config.toml
head_dim = 64
norm = "layernorm"
norm_place = "pre"
lr = 0.00143
beta1 = 0.93
lr_head = 0.00552
doc_mask = false
MLP neurons of a small language model. Each row is named by its layer, matrix (up: input weights) and neuron, and shows model dimensions 48-175. Each number is 500 + 25 x the weight over its row's rms, rounded and kept within 0 to 999. Numbers have three digits each.
Before each neuron's rows, "fires after" lists the tokens most often just before its 100 highest values on Wikipedia text that the model never trained on.

fires after: " D", " M", " E", " V", "E", " R"
L3.up336:540476458485512455469504489488497503528498504485464463532484470497510478523489484514512503496517504486518462549489519514521498515492486496479465489474507537516547484487529542464480498486531469483487541475531503502531516471502475498486511480536498511515541475511545527483586472492538499513505496505518540482467496524541474545461497525539523487477516507557515566504561541516530496521488

fires after: " ", ".", "1", " $", "-", " ex"
L8.up562:521496490498507503469515555531501502476497522461523520529479499503521475516452509482536501502528497467520516508492471484464478516512473492470391504495487492479516503518476529493488491512513529561509557465507493475514523514500504528480498512495489518474467528517481496499482508507450533522446524518468475536531504516486524542522526461484544435515473528506499486503505477573490531508499

fires after: " B", "B", " f", "of", " b", " p"
L3.up867:530526490482511486504533442497481500499495504486502445558552489561496523503492497481514513503468526485499488474476532516500527494478505472473478478481508464555491475532553488455475508492500467489488525537466511514518492516507477506519503518494562486493525489518480498499503501511502491484477503511504513489514514471521498470534514511469521528531500505492456549498501487439493494524514

fires after: " T", " A", " Ab", "T", " L"
L5.up529:466484524479528483512493451485488544482511501470514521508461485516512520493506548492486499471465546542498540501505519525511500468545479505480479519456476527530525516499494532511548455527493502529523478537462521439496514523522514433510473483488491506502530491504522481493537509507448467511447536516462511503480505500496464535541483494534458474475562519511519503499466491503483526513498

fires after: " ", " sc", "+"
L3.up487:493489495495502512509493501519478505437521484472481471482481486498545537510481495513541482488554512498488466503515525521479504485549502495475506505458449519533469476489494539465554484502525510543501498458508510537460524492503495524532486520506517476513530491553510509491542476475445452505505496487486503509541508513499519462469491475463465502476479503517490478542500509502509485480490

fires after: "9", " M", "8"
L8.up664:501559533507494502526502439530486517534503505523523547551493520486517461512501499448498481503488492479519465475500507547510495529476507544449502486522475524474501554486504527496488481494542472507485504508530479527512494466521505553472526504501478476497483480457442512473482479480499476514468461472485510497459500502490527500493504459492509474500498503479549452509525507485516520502482

fires after: " m", " M", " C", "C", " c", " Pl"
L5.up55:508481462461515513469512493493495529528530492520494449491505457469470496502490509476514514519518504516498473492516502518506542516487535508506475482493486497532484493518535510532484492489483514502479467476487501468477505471540500479514501520493480510550515497520560457446557496493487520529479491479498516509502482451461456495469505484491444534521498503499510534494537512462464550492478

fires after: " c", " F", " C", " G", " T"
L5.up275:490548505500509490531481503484531518526531506469460496498522486464482502488513475459489513496530497522530469472518462545496510502484510489495521488491520506510539499501544516519541478514498489514499481468520441507498537523509475468503468580503489547519487502521491538457478464488499529497481484477495478482527462498509482524459520453491506493481509546549527496471499538519461546527505

fires after: "-", " D", " un", " S", " d", "=="
L5.up785:489502484461479530506450524509474495468535517543467474471535486518500504497469530503479473478481516513493538445523488491506464483512490508524495509509519507502482547500441493462506491513504473490512530498500514534520505518469505525515493495528475516488530535471506528515499479512524485474503460472523566501484556491481467466541479517510532493557523518586451516482445492530499507527505

fires after: " c", " C", " Cl", "c"
L7.up191:487512468512476473547485475511494430487510482499488495523485558482474498525499480518521490485477469504555533484526474504496505501499479497495467494465550550460468452501540505525481538489469537481519480509517550446501525485506498512520518468480484493523499494486538519483518505473490449513499488510541569493479508459478489504455537496481536508500496525516503488532493555447492495462498

fires after: ".", ".\""
L9.up50:533514500500515485534480527465527479551464492477473512549497465537518509469503487507447482500505553501504534535557510556480510490484470507492510491497489527483497509476521515478484478481499515513506504459446449528521510523538498477487466493452459540494520519503468506494484486505495536495521485530557530520482498469535492497506508466488435496467491523485478508503501472470526483492473

fires after: " R", "R", " T", " Sh", " Ab", " C"
L3.up372:480503467499483493507524488466461462504494490533493486479473476507543472513494473475490506497473503503430487529484450548463525548485532514514483476477518501471512495454500504483500517513509509499513496495491484501517495512521484476502531520477502506499484511465533484488529509502497509468487526546476529507527478484477485547476513534506505504525508479497494503568472491504478557504457

fires after: ".", ".\""
L8.up183:511462454526480498504482527473493552550489527536509480532492493511517497477458483512491482519511485515466513505526524517456511499503427458486486532534543477525508512520499520528520482434535492541492538467483477522507497484503491546501497503499506527522531521523510511498500469501527490485479517454487521468515519538545517467516502494506438476467472511545466495517503509466496505477490

fires after: "9", "2", "8"
L10.up170:512507508481507470552497498505539474497510535506503498548497504516503515482521514488509489499487496483497525555528519492489490486508481518499515480487510491492484502474491464464488534527523467472523502462466536549477494513454507507500491535511488519498523472503502474526486492490543522495480514530534506527478505481483524518497444500467515510529519563490543505527458522529479502557499

fires after: " R", "R", " sh", " r", " G"
L3.up217:475501475494480530534504468482521479479449517533503563484492482488520474531482491456482493528515477466473506487474465465492500509494492470498471543508482509512523478522542501511445465508526549537527468511474507502494496518480515517524453497516550479477510502502484487478511504491529512523512540498527500518523513518509540520475470467499496502557485507507471519561493514527489512523492

fires after: " ", "1", ".", "3"
L7.up640:506503488511514501455501467531508492532513523508495511532511506475511480502531527514503458512526492503507472479550528506472491500510490482479450524522529528465503510457513514482512486490472528476516555470493479531507528515495499516532497499519467477497500511500484488504506527503487503501522530528529513508466498526534495489518497491527543453471502543523463517443516470541468520469484

fires after: "'", " and", " by", " against"
L10.up860:544506510466477498506528456483452472494462452494499515490502510534500495486530496503505505513501535514489532484504496567512506494525502497488477520490489450467534447492566494547493537469476451495559514461523511491521530513472523482482490484515473472505483559499525528476519515480496511541525489503492464500469533511479506535601493502483496470472501528484502509523535449519518479518483

fires after: "-", " For", "==", " \"", " ("
L5.up527:494520506520503535520522513539506542470512535484485534517535528496517555510515528479517549484525488527459488499520528499473481493487514493447472473473487511524532517467479505515490523479519504485513522472508531492489497497473503525524524473511446503474496529540504438506476447485494459518526529526472506538536496482485476497504451515489431532509506502509464500507522520497523496526515

fires after: " c", " C", "c", " g", " inc", "C"
L5.up324:463469502467481479486537476511486520474519504529532488485529513500520522494493503469455480510512499538455514514529485520466516511518518512541518487471473476544514505516529524506496503553504498508563499503515519528513499510498529474515554520455455480497517475485540529508536512512517468478511473509520507506520482487477495483457499483452472478491510520494512502538454497490496471421483

fires after: "S", " U", " J", " F", " D", " H"
L3.up151:460515505504520473469503460534499471491509521478459496511523487460505508481525514436506526504487489446487517451448480510531530514475508474435491454482485516543524505465536487458519474494460481456505452516442486534516470502463501545468539512504509497532503489454482530494516466489498506526488457532482500504478497475498491506513468488532485516468501526548511504509506498436517530504507

fires after: " D", " d", "D", " L", " M"
L3.up803:530504502487527512522508471497477453475474503516467546494494525526497501525527530500522514471538495536470508509543422473501493494535492526514521488520508531495504467522496484488517505506532516477483487470492570512515514496530483536488485502503481494444501529463506493497533476512480499534511494527515568485459513491476513538482464498539528510504481512526467465522473481502562503527511

fires after: "\n", "==", " B", " N", " by"
L9.up755:451443515474519470481504472501458490477464532552524528536527461467505519516495470520479544525498567469518507509498520519488505486480543511524488499491511496520461456549508502518537501536473514503486483471495493544483511492471500507496489522476482497489565543485494536509504498486481522520526493506531490493520507464516461487517461507521460522473458504510495496529530492545475465510480

fires after: "-", " D", " p", " P", " "
L5.up965:546507508543509459500509539559500514471424493496531511493513471505520510494503506496539494500497495511483508465500512501525506526468497517518507538517478521482499454521486495510518491451458487531477466547523521527491515489517461505508485507520499564467511515471442500524455507511482503517475497493513453498512486473508510495529502465519556473485514492516480532489531494477493508539486

fires after: " ", "1", " dis", " p", "4"
L8.up935:523471498517514499454477542483474466493494480475507491500532491494527485502470525503500468551520482513528440485529546523507478510480506480474513515506477491459541512454544482454520496536493505514524488476487489539482504546493490506555555527519459524513485475540512523492510576504466530482483489509492479470506487491528510525507502463515504479515496534525485500496502502544453496458529

fires after: " p", " P", " D", " b", " C", " d"
L5.up376:490488517480531501475487494467527469460481477503514524565540490528485484501514524500512486491504484498508495489496505505519489483473551501519491529471495503517532466536563569477500511518506519540526489496514468521546471497501501556505487545493484467465540509479485466465451497556486515512471489490495490513493498489492518472484473489482522498531493495497519442510474513441491479523523

fires after: ".", "N"
L8.up457:509469487452547474464502526516525499514503503506513500540499523478534538496475533486469465518488542504487499509569479488463518521538502447535502604494507554493484487455499532516485553444512521519490505488483472513481507524529496524533535512486539525545512505524497488479502438512478472466496505514481512490492490498494493449499514502515524492484477459475512496527475524510522505456478

fires after: " ", " C", "°"
L3.up681:522446523510489515508503508462539456511521488486474517553469496507564546551505481467545525478476545484529453484467473521489517543520510523446521465508494542513452497478530505477523500563514464457511477447524468519457455494509464513468486481525487485534491516522483526508495483475496522547470496475485507505520457497504484500472519502480493476497480495468439487546514520511486517485496

fires after: " p", " P", " t", " R", " g", " b"
L3.up298:533520493478474472503504459480476527489495471495511495504501470448501513513472480518522504512534470520533520470486478523497454506468491499504504463512540506517509481524527496478471490554520490515491538484478520537545502542494517452518536536504497527484528529491493483517512507494498528486474521488471502528490451512530492475497531517509519461499479530488503594529474515518475502443497

fires after: " c", " C", " Cl", " pre", "c", " M"
L5.up241:501484515512511483504487480487451516509479536486492480525493501511509480468492486521505509516479512533474520468511498489492493513486478511456495541504519519463479472524489508468532550469541493500503512495530543473497510528514547476505508532526501499525477455457501560451490530478485518508484508518479492462484507466471505531486457486471498515466478505560490479524493552490500480485515

fires after: " H", " Th", "H", " h"
L3.up759:511443482522501531483504490520545535517517469486498477509478460516472515531508497484483557507508507474531495528490519513474492413496506511516501517518501453483547521473527472488448482474496479465481543518517495484524530522498494502512504517499493492527502505468521455492508529513517455472507516550475518511523478486539475573502497529524518499472495497458500507541532480528517452529543

fires after: " F", " G", "b", " f"
L3.up592:433522500467521487476482544497476504506500526476467475536529482521494538490487511469488534510450553500515497518497533496545510535477476471470505517501467461491503479534507500545468482442517566496522497458499530491500485511498488468515498490535485485532512478547509521508515521478478528546493505481510479550536494472511481500472487515516502519489536496476516513515544476494501513490495

fires after: "B", "b", "==", " B", "O"
L3.up699:510420489513524501517491476507521520543465518476500494518482465455507520482520444504531488514510493526506493522429520511513516499495503512492515455482505478501532492506539492502481498500467488488509506510498518506524514469491502532483441515540564503474505479526486476494530469528491445471464506480468511533518512517553497511508505457533522521544507512512496493576528503458500567488470

fires after: "-", " p", " h", " R", " G", " up"
L5.up792:572474546516498485497505497476506504514523519544514522564492490495494511494473505478504498520498504533486549467511489507472479495538475519509490512500503483502515493505517477488473497505547521535490501508495472453494520472506495485544520433549492502468466506479492492514506524506511526510480487480515514519481489482498526519531518477458502475530504469555498508513501540485520500456528

fires after: " B", " b", " W", " R", " P"
L3.up210:490460509499502471495531511508448506471505455505525506494499484507501505554503507495441523500483480463488488467530506504490524533532506488475505521500556503499465488512540472503528482483516496492514493496450496533556505483492528484538448500509546486458468466495490485508530468505491502477512490491479525500466500500427466495537483475531474506562495491502495546484497501495531476502483

fires after: " G", " D", " Be", " H", "B", " J"
L3.up1004:511510506502471513500552488487503473543461510502478526503478501482493516550495540461516524473568487545499518538489444443473533491485507506496514446512527514494498497484534516514492488530499464508484533512505456530513490471508518489512500491487531496489534481472541513490482472468476501477494530520495528468533443510496538499503497440492530520517486474471473512543556535520505498550538

fires after: "-", " (", "\n", " \"", " the", "=="
L11.up171:453469539482497500495504469500475502499458556520490491470487500515529484523501502528516535507491477484469519524495551509462512454521479507499516535510463520514487539525491517512491513503510507522503467474501534458509507511493502510517522513494496518539527549474460506515489500486458474453469507505528514468499518484503496527497456513525478496548504532482494482526512544523520523510505

fires after: "-", " (", " \"", "/", " H"
L3.up373:474528524507496502492487474492458500480475552503505479512499495508476500474535507495487496476534506507483509475498507506505518514496507469515492466474519509482518509478492516501514506480529486580473495478527487470531511498517482502503509471513510484447529505498482458479442485505477484493498499548504477516506525487531554503472497511466504483482529511465445521501459492460496491500509

fires after: " ", " b", "-", " S", " B", " ab"
L5.up1000:500478515466522499514482471462501561521509515473532480515494487498536489525517497522483518452476513536521519500553497480499552505496482473513527503499488522475503524482483524505527495537505494490503467508450454463529530477503490472483501531477542513468502516490450522484519526447478491514512478479530523514456508475516515489487507476521499493485530460514468495470529463503496492507493

fires after: "0", " F", " m", "\n", " f", "9"
L8.up751:456583466533512534508482471478477522538497494479476490531479517476526529508504485471480489495494512512507515502473484510483513462526514508507473567450471520502499476522480490532481547535522481463494520503450531475514505506486466516487517532514510466507508479486524487464481470514472529465502467518527539460509480488527496558493498553474507478464503521475531520523471490481508484487543

fires after: " R", "\n", " d", " D", " s", " r"
L3.up664:484521488511445535544476515488467492512460498501499515508513469443515505508435488494530488450486495483514501488458440491496516526464475506497509554462496531508493476515473509492478475536425520493533477483515539491501511498500493537499467494486460504473527438496512539505505458559514499469520499485548533544487511514534424487491510527516497471540513532489478519509489451486515481483507

fires after: "-", " p", "L", " P", " w", " un"
L5.up49:527452511496486486472524548445511500497477506503499537570463501520498497489488517473511495485491509522518541465513490504489509483502502537527478513451496498476531489474441506488470476466486444491491486563552525474500513520500483420485510503486509545505522504522477480498480541501417483501487542485494510533489485504500530513511485507523477498530498518523478513519487556496479507527479

fires after: "0", "′", "9", "8", "'"
L8.up395:508546517481508475518530519497516502543500491485475533489493482529569507475522493495453507488517511502506483481473506537547462491501520505506490493526495509491535501520502500484465511529552506501498507457456507536550547437491510515503497508468473474514491482434498463512532467495480519485479528468512514492511504484535512523464489482474486508502470456483526512483505534484490479508525

fires after: " ", " around", " in", "-"
L11.up966:497514500477528530498524511531452516473517464490533503505513458513496453483502515462472469496498511492547489463529512496494519528536508480508497508510492529470482498509526489494490519460461494487488484508474465510474496548527517444529524519504505487539518465484521514503478509527524490517488486516461508428534510489532545516512451510476545483472484544500488512477502528506499509514525

fires after: ".", ".\""
L9.up585:532504460477462497555509539502490535529490483483497529535496496454555508481466494482490516508492482525521488505490541542488543487533498503483472507484514490511506500499503537507488527457505525490481522505523475522488540476508521529529473486473463512495507486510509493489508499482554485484494546550491519531503426486478518517502527489492505524468501476561545487507500488492543509408505

fires after: " G", "G", " g", "h", " H", " h"
L5.up866:498477486483503505517540452456485554463470510502461439477499524484513511516519483486526499462531431491493512518488488517469475517485504556528493518491498481485523487510537481498515505509511554512468496517504485504530467497546483518530526490489506498533521526498522499522514470525506527517520509499463517507483507517505484517472541494480476505526536521477570511496455495502492476503486

fires after: " F", " f", "F", " H", " new"
L3.up547:494515501486537527489503485498497528512490494474498484497491469496516486496523505466507500496538503503515515496488509485536490500520508458486467428492497478539512459477534519478519488472510514515463505497497502461524491499474507498510425465523471526506510503464535489471485491473473483521533496501493539477424534465489496492533497494498518470495486520471487524500501476519461521492489

fires after: " G", ")", "g"
L8.up651:480507510545506518513481514484498517488561547517503527490502480454509487510493513505483505525518476491508492491468450492459512535486485501492483539527499466522492528493518470508518545520495499477516535499514528521473516502447496500485474527487500468545516513497538487525485479477531526503478496504495424513510500511482490488526533553465484506507508498508499491473479491522547517534461

fires after: ".", ".\""
L9.up858:533534497480533477512517505452494499529485490498477497508532518499497490502466538534477479529469495525497514539500520547470544474517466512445484529482472491494516499476519516494523467508491491535511490476491518529496506487487523511445468500482562551482507488479475502476464480518506545496496506543516524491475483518516484533511512512519507448480511511536475523504522469490499487472471

fires after: "1", "2", "3", " "
L7.up64:502465503519514533528498525482499537500482534505513492445481519497477515495480472485484507494550504522513510516547482532451466508480497463474456517443474475503420539499439503460485545527488515475515490496507549510471517497515530518501526469525495534475481495508523495511464515512519535485456460467533503508531472480524495478561514427521500491464474501504508511463493484540517542522496

fires after: " D", " d", "D", " W", "w"
L5.up390:549488472470519506481499520511528481449483478488484489505510501479492526533485516470510510482471464489520523488483465470523518548520521493515478568528460474494485507532543495506500512431497500501490455502494529450510545492518485515532555516482501502504463483493518511509499493547488454532499500531501555520470475483469451504504459451503521480496495474470482523540496498521514485485505

fires after: " R", " V", "R", " r"
L5.up248:503512496480509521535553524479486510481470470515499490515506494454536519514478504493467464492495504506445479517508504546470493543539526486513535505532472525484538504478510514475468482520516469503530495491491496504539482500506482503502464527536529519528508509555501443518500509513519498446489500479492540534505520510482495520481455481509524455485477488512525524528535531478542511493470

fires after: "0", "5", "4", "6", "3"
L7.up264:504496502472500519570483475491519468539512479522442514472505522485482491466530497462448529463471496509521538512532518517514514507497509484538505492480531532461505528527501486523525474506474496496546483478505491547494553498497511506541496478505486548515510491498493469499461489485466523529508480482488494500513470502503479501506492564497432514534523501487521534477523494480477498540500

fires after: " G", " B", " b", "B", " Ch", "G"
L3.up823:496506516508525519518549504468467548490498500546508461586492496505466501515487509500493500485510513539476496520510489472506556513465507488494530501449526459496515464481471474556479510529496554521518516481484479505542485478501489472537481494517495479485528551501500518510534472497470488542463517478469504509472471491501519492546503474520459536486486527535505526518497468481522523483507

fires after: " B", " R", " W", "B", " V", " U"
L3.up933:487476543552534478522483476519459501514510456511503529516478478504534528534506520476508453519512507496481502543495519482479528499484501539566500502490541513506505507438498513432508518518472482523513527458456462489497479466483521525521460475473460557560534500494505511453550536489503491505467520495502488508526496461436490497504480516513483494560468499504466499517503523508494496482512

fires after: " B", " b", "b", "B", "ib"
L3.up413:486477504560530488522501425510535529509507509475527420521490459514532500518512491449480493507491450474492507532493490490495482481496504508463503519490490522503507456482476503530478500520517525497494547499517468500528514447510492517477446515471534535466495511494490501508520512493523490466446506484468531519504490525477490476555457539505495518518526474473508505474454511490504520535476

fires after: " New", " F", "ou", " pass", " f", " M"
L3.up685:494552465514476539507513562553489515497518498475505517535469503505489535462516486486517496535516512487502520461514520478553525503491522509503488461530484497506511548450509458486476509495520503489470539467511504478505481471492526499509514461540498495494507481489528497516478470448473480555520500482508519509497458481472501524455464477460459512508507525510497481505480496457491457481505

fires after: " N", " R", " L", " F", "C", "P"
L3.up103:507515486471473459513486490473493479446498500449521465500489479466539519537539518482494489475500507522498511517496523455507520480503498509462478492499516518506540496423471458453532491484491504538474494518482539523532453497527516513481458491508532479520481525479508506487519495474461508514508481464520533487513510510510468511500542503503468511531505517461477496494498481491517513545524

fires after: " J", " the", " b", "S", " pro", " j"
L3.up352:439490522483513501543478530510519534498478531528496547553504516469512537513469486466511547504493524473550521505527525489498469442514530444530482529474503528494516469471531501507485500477498507534509532460480481510517516499493499495479475477482532503546494486519478540459504508500497506496495510559472517521511503496529465518541493459491524481504482565492539519540489509504494520489502

fires after: " m", " M", "-", " s", " T"
L5.up152:472472497545528495502490491496478524469484482512521497545511563508491517567502490472506490510473442539506508445533508485513483532501511510531505548474519501481499468565492515566508478473528504479463501473493481515486468534507498453507503499522462505481505497535491493468504519482483481539434537460519499522505477437519452503505487507479506513477529458531495502515508512488526486509482

fires after: " (", " A", " T", " I", " \"", " O"
L3.up185:491487564515526484512470488478488513527473574487479493496509481490510525474481507489506515457517448508511520520528478513494492501510458491528456519489464550472501522500500457544521484540537502542501478511480474494525454524530490444507469547510529491543518500495499499466478497522482484523503495523509483504485531496533505506495506450511510521515529516517469494480532490477473533512496

fires after: " ", "-", "–", " ("
L8.up411:506498497484543463461447511556472520502537487458511523539480490506518503477517558513533505454519488468499436470479510484538462514489482512527507487502489539477462494527500459480458505521491526496499516475432477522486501489532485535506522466488526490468502511491481485508514510484511532521530508492462494500475527493487541480488456484516519476476526528537507472490507508466487483485487

fires after: "G", " H", " D", "H", " M"
L3.up348:464501519473527529484506480471513455476526503512486456477484492518494508546512481458495506473492510459523466530519500487463527516500497513529500525529515493463486497467522493517510458480523502500507481501573526476521490512501526504521525466492507470489465473504537447558538509527496489526500523497515539513461490502561512521514495492475475463497478482504479521477507501504539472503523

fires after: " d", " \"", " (", " m", " M", " s"
L3.up322:480479532443505508501514507477446532478481518552500519523491498494448506497445495491515536511482488516493535474500524462472535489518493499499506518472543550471535541547513532515516501481476523483471498488498491494470525492504464503492493474538497474462500568505482525478469488519501525508501473481479543493444509505534482521491523498476522453508506524483502506490538494493520517595508

fires after: " ", ")", "–", "-", ".", " –"
L7.up713:518505484467489447538479487527482475537480516489491546479490519475484506502512528542491484517511493482505508463493481525559500504517461513534543541508492483449504483523490511486478488507492480480542504470531471502472511464489450487491505489509499519515495515530496514510469481499542511510443509518534443525486514494523506547493508514479526507522477511497532446527519459549536500484475

fires after: " ", "°", "0"
L8.up17:482502516547513517491474478509493538487502532529479496469530503527501509497526528463548508453499483538478506511519542497508507509502512466484498503510496495495538507489488508501492514533539517459526493501507458546509525517431500460507539484472493494476484534488493455469457521514509530535521521491524529461494511511476493491516518506470486457519487461476515520491490519490482551483487

fires after: "9", "7", "3", "5", "2", "8"
L10.up574:502492482534485496506498505504505403489485528504530500544481489525519490487543522492506493505501495496494490483536503474464518494470498471497483509479494507463522560500531505505497500464513465514506520515500447524498507495498449547499546517486520542516494502515475463511512472504546472517470497501484530488499542464512520527555473464444449460462526502480539557494458481520520479505499

fires after: "9", "8", "m"
L8.up149:540500461496487476495509463497450526576521479492510469537476480533529546494508502489469503544489516447475482460508468515510484533493536497505492520499478511508520516437495496502520477485527495490514516498486489477494491524508534478490479565494526501504497492504520541496482495524443461485507496499503497490515495499544490546497496558470510495539452524521506474482510474446529492505468

fires after: " Al", "-", " al", "Al", "u", "ung"
L7.up15:470493517476525475534479506508523497516485554506482458491500477530520517484544551451488496502498513502468486521513480504539501497514500437503509452542491481496547528487485502513493491468496476536504518523452505523551514482569475505468484524525512515463518483499483464456498512476485502474512490498490480497489492494513515498512497476495470468519537478461500481502519524477466459467514

fires after: " b", " v", " B", " V", " f"
L3.up825:497476507492493477500510485499522536437464492485452513518457508517535493525512493495533451517516507505509522540493503502532511503524479454529501471491544541510492482518501465492527502501492511494524509513454481488516506443461460480504486499478521490460468516536465511453531512523506483506521464463482518532524503458470549513506489518538496482483504470496485525532455483465473524510490

fires after: " ", "0", " st", " C", " to", "4"
L8.up370:545472487490535514560475443503532489553524499518509503493518495498515507531473492454441531475515521519509523499543535526522504507511479505495484476461549552453509504440541513496475508510532519519487507462512506558464498502502494454467511489499498528486467520490543492484484477517502498466504502518466511479470493476449475549516546512485510524452533546521479488497497577455488472500512

fires after: " |", " B", " the", " b", " and"
L10.up561:473465507492481521509530503513486479498477521525504476509518472522484519494535528452535509546514465504529475507521469525518513484514543473489494493460513469513533511524481496502521470519535535498513517454500517495515495452509471494472500489439504512497505509510468486454487477492511537493499518467489507472455442513549476527534454483495484509464494521473540488509465520509503480497488

fires after: " c", " C", " ", " s", " dis"
L5.up378:448472480498495512506510484524495503530462468505476521528503452507484535518506506480494494456461498519526520498523465490501517497540516475508528489494483560475521548538517511509522531524488470502499499498517470489503493478484556475505495498456491493504522467474511501511525509484490529507490452494510481513499523467475464530519506505506539494483452530478522451460518555449498512486486

fires after: " D", " d", "0", "D", " J"
L3.up703:532462508499532469511526520473532482518470520473486495512487482524508494547502508476507512469511563487546507458520487506517502491495537506463510488510513530478509506492530500527535487536492544474491476512490502537509512488528533498497475535526532522474542516521557531477529475504512517512546490493493500493459494473464469515504520446518520511524523465502497471515501546449481506531505

fires after: ".", ":", " d", " J", " p"
L7.up397:530509484451527510490529497500521483486505538515522495496469499500511487527546520512481518475500516503547493471495484452503541480472533538483479447500526505492579483492543447463515443507491476525509518500530504502515584487452505484502503501526489477533556543483479495489478476527496477461485498510487499484418500489487515513526509496482484472501510501490493535511485513478500465507515

fires after: "2", "1", "0", "4", "3", "5"
L12.up381:519468497515491531535518512513503488558521505496494473536500509516501515510459465438515498494536503503518517475566436491522484469508468523493497473447528551517491505487514499522506514492517463492492514537494526530462492492552456506460539490513522541486517504451507497531502503506507523499523480536504505497496519494481459502488511475488523529484457509542481526541489521499463500494463

fires after: " P", " p", " A", " D", "sy"
L5.up212:505446513485520499567513528525518501504501566504482512499513466491498488526488576488526534461496492500518490462520472501479540523458571500527503523486491514510539516468522553444500487526477448492476482530487491469536524544487518480456502529504487532500506519515512514542521506507499514497513483486512516517440497500488487494488497508524456486502489510507498502487499481456490509490560

fires after: " ", " f", " L", " C", "at"
L3.up40:513488478430524449497493503510512486511548448482531479503501453484485490527480441470499450501523500516516516486549496498501517461511511486504468501488503568513494507451487524521531468523502523542513495534438487506455421493451473482475541511494508532503521488516502507431554521492501508521504481509503575531491497534476463473482473510479456474519493492518484494523494513515512501521498

fires after: " c", " T", " t", " D", " d", " C"
L5.up886:515524496465514458493520465490555464521492510485485500504487510527531521512502509504492484474504475528467552432528491487512532491482493460482454461459493527501490525483485531488523505517454491499504501503522469551494502491545565492543477496492471500497486476495526523510512506506483501456488540522547525549545495478494491477513507512511576500486515508530544460507479514464521480497520

fires after: " the", " R", " N", " H", "R"
L3.up382:521475502529448529452495504489499490507487549506481503484512507468509515517416508487542490446506489501460482536479504463489517474502488489481470504510482529510523525490452512449540473538513505505458520548526491532466477473488512469446471504472502474578495472489496495498507515476518483524513555510495531489537531491534471501537495484505538482523497445508515529529542516494524519524460

fires after: " T", " F", " N", " n", " H", "T"
L3.up291:477497507496498523456517491497525516508519525478523518495486505488446494497467506474506498528477477485537519453453517495522499511481502432537483500489525522476511492490538501495467474447501456480447498563507493524523497500501510492478493508458497472542497482498467506455513476490524504519503524495554508520454500475541472507502524502487495495530557510503510469489451511495494518515509